MLP neurons of a small language model. Each row is named by its layer, matrix (down: output weights) and neuron, and shows model dimensions 341-511. Each number is 128 + 32 x the weight over its row's rms, rounded and kept within 0 to 255. Numbers have three digits each.
Before each neuron's rows is what it responds to, as a language model described it from the Wikipedia text at the highest values.

Acronyms, headings, conjunctions. Fires on middle or final letters inside uppercase acronyms (PT-I, CRA-N, BC-C) and on words in wiki section headings (International career, Awards), plus mid-sentence "and"/"or".
L4.down530:140115131115148153117115143098137160124118121113152137116177121095164159086160110100142170161155109097133143124141136157111173131095090111118110129090133151072139146194154181092093148077160078138101142168156105151126107127158130138091071186127127096110122140100154096111132147131061139103062152093130181130133140099158130152086126141065162109192169084093121125114075090162161046135156138115076126103110154146106141088100155144136118130123159116156108105174100132088084179190078161097048145156156124099151185134122

Heading and cell closers. Closing markup after a section title or table-cell value, such as the closing == of ==History==, the | after 1910 in census rows, or the line break after an infobox heading like Population.
L4.down339:094096160116115135208084130147118135133127090151153150182142144109128058116129108130157133184081125198157189125083176134128125130191093136170103111138152042158155158110107108168150139138150062171132096147115163072132088058152128131207082127140132140185117115131130106093164133167146082184084065086135231114149148166157073125121147164116130112117126130136119169148131079146149127116124117113152135123137115154114111147118122122125059131149111102117144162159185122094062145151132120172134157140116115141103141119080

Coordinators joining paired items. Connectors between two paired items, mostly and, or, vs, than, and pipe separators in table headers and section titles, e.g. "Qualification or relegation", "Awards and honors", "Pld | W".
L3.down609:085177108142097136145181109155123152126136126053107094107120142073100156110123184117097108170114195125165129112156228173128145136107130100115177125062146109197093184131118134081163133159112108088156135131145134125142109132122166081150101104149165083089139123102155086178154132122156149149138119147038178092102079144074092115128140171121142114144176172144181144151183136202143170143146144121136153124083086141124147103112144123104146105096063115164135073138151082200098070171153133108149103144161124066151073155109

Table cell words. Words inside pipe-delimited Wikipedia tables and lists, often the second word of a cell, such as "affirmed", "in" in "4 ft 11 in", and "first round"; weaker hits on scattered mid-sentence prose words.
L2.down191:084138168083128106152091109159160165128114099092123151067130130132123150164154102084096163141165151146083178150180201117107161143115141127162105146121129135134139137127154077123110105137199189255190105170089179156135140200111121169137151141099163134116163145122130205094115107116200129195112129083087116113057118159088081144174107142062163110175139111128153150175124184158142177130174179105128108129084079106110127136111124118178112120131128143122148111096087102141146144115117129119150057142071143113127095143189

Month names in dates. Month names inside dates, usually after a day number or "in" and before a year, e.g. 13 February 2016, in September 2025, 22 January, most often in sports results.
L3.down1114:101136213075147142112148111135092076156148137137112150122128171106088146164100184138113126087046108146143074163087090126116099110189111203121112094150111187050089115127136061144152161086175104079172096078119199126131172149170155137187097084089140100137122182080092147118143138065106089114121135138162141190130162054091070079108110158139110104128155160166094166139163157159121131168095083069119157161094133086081188183109176142116145081160149114123158126124126148142139146139200187120157145134100145067128129137115

Table column separators. The pipe after a row's first cell in wiki tables and succession boxes (1 |, Genus |, "Preceded by X |"), plus occasional "late" meaning time or deceased.
L2.down58:121153073165150135126166091120165133125112168121107135128141106133152161114133090135171149130183176085091147122113214187135106084100192133126117075104127087224138175155102135177075129121166172165118097112148156114187089164103164139158057089077174106152059134122065117161130142056106056124088138106140151161128123161109143146120099162132078142118093123133134130174170123043177177086128129138126084109094136182183145130031115091110072141116157092157135128180104040113113112106114163147140147123097147129176047117130

Table first-column separator. The pipe after a table row's first cell in wiki tables (a rank, year, date, season or row label), e.g. "| 1978–79 |", "| Pos |".
L3.down960:120154121149107148138134145169077128135142120166127148228080155131134132148135086112111114113147146053125100155106159190103147172179141121092144112104192136087184175105156101203110137118117127064149081138202136113164139145145081109132100154127136087128060092083066133179080160131080115133190145137144065109086097160052090144142123168086114142095075100158096090152095194068180156105130110145108122117091105127142146094150087147153122193094086157130098143144132138085125143115135072130169155122137139104098148145120

Comma-following conjunctions. Fires on " and" (sometimes as, with, or) right after a comma, joining clauses or ending lists, as in ", and the median income"; also on first-column table headers such as Year, Title, Years.
L3.down713:107143122146115093130129100132140143081150152170203179146124116130114098157149129166135080181107163107103157123077102133092098147132137149074105097185042114081097074132140126154127145138168098163119095157156146202148160200157145079088129135105160077141180167107173107185142160128079156157174166152149151128137186161117169124136074126147111180122106087188170136076140146110110124147075142149125113144058161044159078124164144136136115132136142120197145150105125071120063100127073151179098079132126113059144123098107

Unit after number. Word or unit that closes a short label after a number in tables, infoboxes and parentheses, such as sq mi, KOs, Year.
L4.down1544:177145101100149176127108150095141112110128129157199125121133109146142097140184141084109147116149155135121083142149167112170152113127162098130080116115098151065089073130190164093143116099227098105147133081165150129161161183094130076108136126118086153140143138123099149103045071193128125152080179147106164127135160111138173071103114096159115130136124169138076151087150061149169134177121125124087127125124120103132176100143202153048130184131124185133095187129121065125126139132096125130129065138102140158189090146070

Sports statistics table cells. Separators and numbers in flattened statistics tables (pipes, semicolons, cell values), plus season/appearance words in sports career prose like "2019–20 season".
L3.down726:191069122127152179165117167168123119116189110077186115124165137113183149113132085107167039102093134160147099130139104151172151178130059134135082115132136108167073202176157103138103126154110106147167066137152122084158124099117151120142091161069114109089110093128128124141076204145137115113130120059099134067120142156138163088153093109169099190094135169155166186144146076109119139155121128132146126134165188093111139203140138081083095167195140129117112094117117085126157100065214172151133139110095106137145079148096

Wikipedia table row starts. Opening pipe of markdown table rows in election, census and sports tables, plus header words like Pop, Race, primary.
L2.down486:144178220137087136159150118127092108064113118164156149094133081089180140121155143163128139112081101122081143099151085056123070118087165144126137093166108137131147138119127107154147140122113089153132123125140141072140131076135146134085090138089140141085134119085142066123184136147101167128122153105148131109114105100149159125148195115156113153118103134140086160120134122106113111104132119113121142145084169163116116081183158125107137101157205128137138127101137133110114200153111136115104029139095145099131143207183

Comma-joined conjunction. Mostly "and" right after a comma or semicolon, joining clauses or list items in prose; also table separators (|, /) and "son of".
L4.down274:126108114153111128167117109120112159073192141136117100117143124166165165181099110066163112157095146152118108091124095147116118159145109172160115105092134081095179147090136107123214132154126055166151116111123131126144114088117127110105179177160059154129094132131135166149131112107134139148142136143118110181166110168128135109104150139133151133102126138137108116093121179133153095158132117091110106124100096130155096050147095105131121177249128113073097124155135087078155111220139149100155121124166079115074106082178

Coordination continuation tokens. Fires on the second part of a coordination, mostly "and" between paired items, or words right after it like other, also, occasionally, subsequently, plus hyphenated chemical or numeric name pieces.
L3.down1866:106160115132136096171099137133138112120115141142110118197197153144140165189123074137146093100149113123137138191153151122130121146103092151092108074071121126215129163115127138152183143115159164119151119148072163097255106066122168120117147158142113129167172129121106158121181180153134172096105067150090088138104108074162151122127095135147105155137138149169192202071130135115135111121091135156135095132136104165102146158126153177144124082135130086073149122114130165102141102129158060147159166202112181172105114132139

Country cells in tables. Country names, country codes and closing parentheses in pipe-delimited sports and results tables, e.g. Beijing, China; (GBR); Bulgaria; also some prose words like closely, up.
L4.down1023:140169115168104110115099164164118127102132098160112141129133112147087093139156099107139084168108130162109075078124142165155157104153130152169124116048120136148173101199120129133154122115084203066088131150121142131119131117111156111118135169120077124141167166121188124100138126104092116150104115181131185179160169155140089121122113122092065172143115089207166179142166094081165147160150094097213117175191169089149175163130093130189132094092162137119174120157095089106116081133116147062124134121129082135128197178124

Statistics continuation tokens. Tokens right after a number or stat in sports, census and table text, such as goals, wins, were, and line breaks ending table header rows.
L4.down392:125154146151172176168103100129159149130130101128166082114126127096130121103139171109124140071114129194133109125148123116227104143135153139187119146185132103099103121147097153145097132112150139135112173168147161090125196131090101091129148117070126115180107058157095142123167140040164090078101168061143156091103185183150138105109095139102136172120122128123142155139171154156063140117099148155162085126132112234124124092130094149072165134149157109131085100155181104150155137116050133072110160107113045159069138149161

Word after numbers. The first word after a number, date or closing parenthesis in Wikipedia stats, tables and bio leads: "(1899–1972) was", "34 appearances", "7–5 record".
L3.down1845:141159137165120132134126098172082198102142138108107151130131182157158107090091162142110148080085075106135131153089116150106168138158112188178154142135114164146166131092093144102173117110098138146141121147106101155133132126132149112121115145123105142119121160076141106142141142198175177166096137137154158172092151117100149160123140132117110137112117097171133135121129069144175112090128167147076123207117115140161077124204113125069047124182119114110139193119153124128135126114164195126137125121137144171109174133115

Coordinating conjunction "and". The word "and" (also while, but, &, or) joining phrases or clauses, e.g. "two-and-a-half", "1980 and 1981"; also "and" inside names like Garand.
L2.down1886:061117074099109150114101146118141164153135140092150176131137129141157146155101092125075124136117158107154137179161183151121103093114150104112141145109128170181089134132143173105083130103121126137171093070136124138097150140139170061111138101149097089190165091059119114133172165138156176059102117093120255092097102173098074121114116118181138123118161180165184115130179112170087147108139133091096167125100132115099110156150123150111176094157069107144130106102150133100073133155160077123143085102090129139116085154125

Wiki section-heading markers. Fires on the == and === markup around Wikipedia section headings, both opening after a blank line and closing after titles like History or Career.
L2.down1905:193089105091083135175165080159159144127151087122118077174165085072107116136217157186138128147088152099131130107104065201145088150122142114118124122072118120088148130057103106095145097098094121102099120148181119131149149139131131157154117143095098104183050172149091108120159115127177101147114185122134206082207114094148110091170115156149127094114144158121145115135153144165100132134132102173168139147125125156131085161176163097148146133081132113171095172208159181066130077128074085095128127159170186093106120084130

Pairs and table labels. Mostly words announcing two or more items (both, either, each, between, couple), plus the first words of Wikipedia table row or header labels such as Race, precipitation and Census.
L3.down330:161116144110089152148088105185126115124126095183103110134143177088182086127157101143139143135203128077127107115127117094169124111100130155133175120168158157082129115176158139131130135090156146159132131084105138101146078122115176111112050146130094136133138116118112139106137149138185144144126162141127097113118120134168188186108145143126067074118126136066118102100114183116071118159083126088136141111171085098165081132112082191156128212138129095141118119149188067144160128122128118124123164146119169139092139129104

Dates and word fragments. Month names, year digits and time words like later or years in dates ("In April 2021", "6 March 2001"), plus mid-word fragments in titles and tables ("Acc-ust-omed", "Rep-rise").
L4.down1969:091116128052110127114145160180105089099112100132176142119165097170114117130123092140118160162128140132130156131092112065100138142125102109166141067139065166101155124118098115147076102014076169156117124105109126135129163112137146161119185188167132144167151113154153130108079130144066122133111154145078094179121087128168086103126149085145163121138150113115137156107179128140176098091096109149124102137067104093113143132178131207106102102144142125128082128143113113137061111155105095104185113072093176094103113190114

Table first-cell separators. Pipe separators closing the first cell of wiki table rows, as in Census |, Turnout |, Month |, plus occasional list dashes and colons.
L4.down1759:143070110147120155112148077113159167121073118134156103136135083125143116115096142108163097115139084131111094191108182137140136164169107166089174126163161128088146112135144151117139116172110132112080161120113211125191123081108146155142130061092102071192145135116161183144144139119152160167117126161143149215138147071144177102140177087077194156110114175129168112140166114123139070168162137101128078126112194119147136080136174113117124067141112134128104104159074123103102120141192106148146167126133166147108132113129

Mid-name place and team tokens. Tokens inside multi-word or multi-piece proper names, mostly places and sports clubs in results tables (E-ibar, Villarreal, Papua New), plus the word piece "al" (Thessalian, premenopausal).
L4.down1707:154139150103168132087097147169170158126072089107122095112129156112148128170139140163133103156129066104151106138150070117179159114153194176078131063134095150147169094106133095122101121135130137109134102190176146157140142120117128191172123140171172117129120159086120154170170125105160132181101103145184156089130151114137150085099088149068160163091150144081086112112188153160087132110094137107124163124174096171134160133140154176092151107132158101132141100124124178169163130130099140127130142108127124101152066134110

Mid-word "-al/-ol/-il" pieces. Word-piece fragments of a vowel plus l inside rare names, taxa and technical terms, e.g. Neom-phal-ius, k-cal, Squ-al-odon, Er-rol, Jol-ien.
L2.down880:073114134104193186158054130138129122133134160151116136103167144139052144111136129165069126078180160062133225125105132119155185125124127152161149112082114117098109115114122123151200096150088098140148142077104142110173118121111170158120101181079125153136119162114169085117146135086158097115112129158141111169179095127150111166119089132092120175136100120137116140118101126120122131162124101140131116122107106094171168142087108123056130146140132140128177155108148088107132084109098113143115122129172117094121060120185

Poverty line completions. Mainly "line" after "below the poverty" in census statistics, plus "next in line"; weaker hits are scattered predictable words in stock phrases, like "living alone who", "Democratic nominee", "US$".
L4.down981:128124227102113152098089143129105113126117140104102140063116131176128177205119135166170102103080107157154167148160136138199112162164105150124125108148117125133142122027206180087132142130138105139108125131147166149129184137115124093124123079104160162113095114134131124078100176163078100105150154092116115115114154136079108130129043093149125096111099204055122121153064121183066152101099082135112144139118104114123101062147137091165148156106132054086158107107139115105134184121145180105086133108112165131167097100155

Name-start letter pieces. Opening capital letter or short fragment of a split proper noun or acronym, such as K(emsley), Z(agreb), Fil(iki), Do(D), often after "(". Sometimes also fires on adverbs or determiners like "so" and "that".
L4.down970:147090053062163170074068170102112084097132114204114129098121153092106144175083072123108139139181160121076099065119139109069140179128097175108152082042122170103088121073125144150121100120120137179199134080125180162147131127109111103151156149166132090200065130098174123124101120189181133128163055125183074124121114123090216089113155152136112124163096193128156130131150132111137101141148165128104131133128122071104168103137164109106184086156017096111110105129077138141117092146152105122142113141105184118140130135131

Country names in listings. Country names or IOC/country codes, often inside tables, lists, or parentheses, such as Poland, USA, RUS, and the States of United States.
L3.down375:153101100140127138163090168112143122103109158110066116132203109141142071053161098132058149178090127066130144110116127150139144150115132126159093103063142101117118145098163084118170125143106098171123135151095078102095115163089084136102095134099092123144130135124129133148155069097122076119066139163114101165134128113143072176104142122128159148110091163139145107165108137140156050130109127084147137124116108139139068093164150125056158147156122150120210120055138140149131149175102131116168168148081146141129136189101

Word-initial fragments. First piece of a word split into subwords, often a letter or consonant cluster opening a name or rare noun: pl(ank), Gl(entoran), j(acarandas).
L2.down473:085108178078175119156149173117097145115255154099128116138158137135144138171144081149134210119072145109098110119100154131150126129132154152171145145137104119153171123159087151161150121132138111162126084089128165051081143134187159128173157140114158164117085146118155162127102063111071125117105078103093119082136112131109100134090117121132119142112146126109161201139093187107175145175156096107103130142075128156086128163123149088120145126159135074171191080188152190154130135144135126131140104140143088120123154127162

Alternative/additional-reference words. Words that point to a further or different member of a set, such as fellow, other, another, also, former, remaining, else.
L2.down1515:124094114112155107155070108130091157092134140108128124137122101176121115158099069134156137128167121134115152051128173122120111147118202166128169162184183107173141156100102101161134103096138140144187086110103137092173142115119139089069093132120107154134127126146158128129111161183081116103172171098220132098176126126108122139146103192121133107066114149075084134059159086103121148121127140109114171086152124132083103182138107164131120151161129131069151129107159153126120153112136146105089135130075167107166173125149

Capital-letter name onsets. Word-initial capital pieces, often one letter, opening a proper name at line or paragraph start, e.g. N(icolae), T(ank's), Vit(thal); also letters inside acronyms like ADO, S.L.
L2.down1810:099195103142157138172109119141088159124102123084160140113164140189146153123093103127123173143164113108112163055180142140170121133127127059137134126151203120129086102141114141080151125188148083113093112055191108129161063108100103090142130130098133110149178124125132142147143087106086126159117153147185110099114082095136151131125140132173079170159160128135057168078110128105098197127124115115137125129119101142139129109118199118074116090134161152111170133106105159115105116182108170152107117100118086115105155102140

Phrase-initial token after delimiter. First token of a new phrase or table cell right after a comma, pipe, colon or parenthesis, mostly articles like a, the, an.
L3.down1448:059050149138112130172153155121070110139148142103095113159083150131123087154124101163098161111097179137085156144156114124097169056099131167178120157157108121128106112127109146114112157138194159147140152138122138114159111107089118129080144179088101162129119118114137109100134159151104092162108118136132095140120158109129108118086105110103145104081079190127075162159076180134055098070114103160169135132119092117155094144147137140093156113057075090067159187150131175138139095115210117058104167131132136075115123087179

Heading closing markers. Closing equals-sign runs (==, ===, ====) ending wiki section headings, such as ==Early life==, ===Singles===, == Geography ==.
L3.down1026:162074153109103121161152125179143127144203101144151126167157084076154136128170127138136136168112149075118118114103069179175055146140143116178096138095112100092162129095092121083119106090132105116134112134175164094116124132141144149197124125118086147126101127110119108129203113136151131116148192106154207108178127153146116124134144166131108095105122126142141153115170138153134119152135105164125134109138100155162129135170115075156131167125114119108104144241121127106086144173096089131139138148133190094116133073145

Football club names and sports tables. Second words of football club names (United, Town, Athletic, Rangers, Wednesday) plus cell separators and section words (Club, International, Group B) in sports-stats tables and headings.
L3.down868:081147115174162193135197123190113173129125124102100088100139178079149129141134133183139122100136163159167103107209098117120114113124111104069103089178113117105101149184120105104124131152119128136160161158128141153102138112157170136114111163126139145190131097144109119149131153130179137192130141112120157148144091141079136163162169119080115225128076095085126120163171070156125109110157126104180149155147136153151206101086110171095212149121154145161171090161062143172103186084088107087120151198139135154202105138154

Numeric statistics and tables. Tokens right after figures in census prose and data tables: group words like living, those, adults; closing brackets and row-ending line breaks.
L2.down254:168158167123103160139137125128130165033105088129057154143106113110171102144153097139075134123129154145105141184158137107202122135096179097111129088140149151149104158127110076102140085141162119108175161133132160118169177143145155082143174165090105170160181112111174135139154118097133116095104124108110101182141141102180161146197152182130156096110114115136120130107152114119139149069125140110131075161130132147133144090088107100112138051028142172117151138160149109090133127126105103134123095138167089092143162103142

Phrase-closing tokens. Closing parentheses ending credits or score notes, e.g. composer names and (pen.), plus head nouns completing phrases in chemistry, tables and lists, such as reaction, Finland, design.
L2.down407:126116133130149149150206167115111178113146150101122074162130097137116137134125170098073134135130126126098167109164134126145198103184118136170086133179174153108096092098130113101105105109102079105067170126139182117178150082077117094135157168088126104138140113148169134113118099052113140121126164191131149128199164107137097057100170108118160176126080097103104107131168119060134098131097028093169110095112133125077109129155103107150130161132109154124139149081136156144106107085162120107143170131143072104155138135163

Contrast and ordinal words. Second members of pairs or series, such as not or less after "if/or", ordinals like third or second, and -ing endings in verb lists.
L4.down515:159118205134131104096172112130095123138084119129102105153144105151149145169118084120143111113134111110118130075097107160090197144096125146142144100074146043072107156144102086189184189122141123128132136203120104094151083175120135166100163103090178126127152138193122108112184093153130163095090137154066139140119145111148113041132144097108222181081136128120164065143167072144080182163111136108165125157117127110161119088189072154068137138075183182085129135148138040111097146107151121135165155131199139182080130127126

Time-unit nouns. Nouns naming time units or calendar periods, such as years, year, time, minutes, and month names like April or July, usually after a number, "the" or "same".
L2.down362:157146115144113157123165159163136146115153119110118125127133100128162120136148175154120127081138114145162170115151151179120082095114123166118140154071168133104153098081106170132114099060150119153161139165112172158149162159175102183118129148150074121158088133136132091125159158196121125131063140141116192138136147142106108131127094134135144120141105114130087152108166069101101155174114135103135083121114167141075151123100125182090116190096201145134103098156110147135120094159116089096117072121174110062158122100110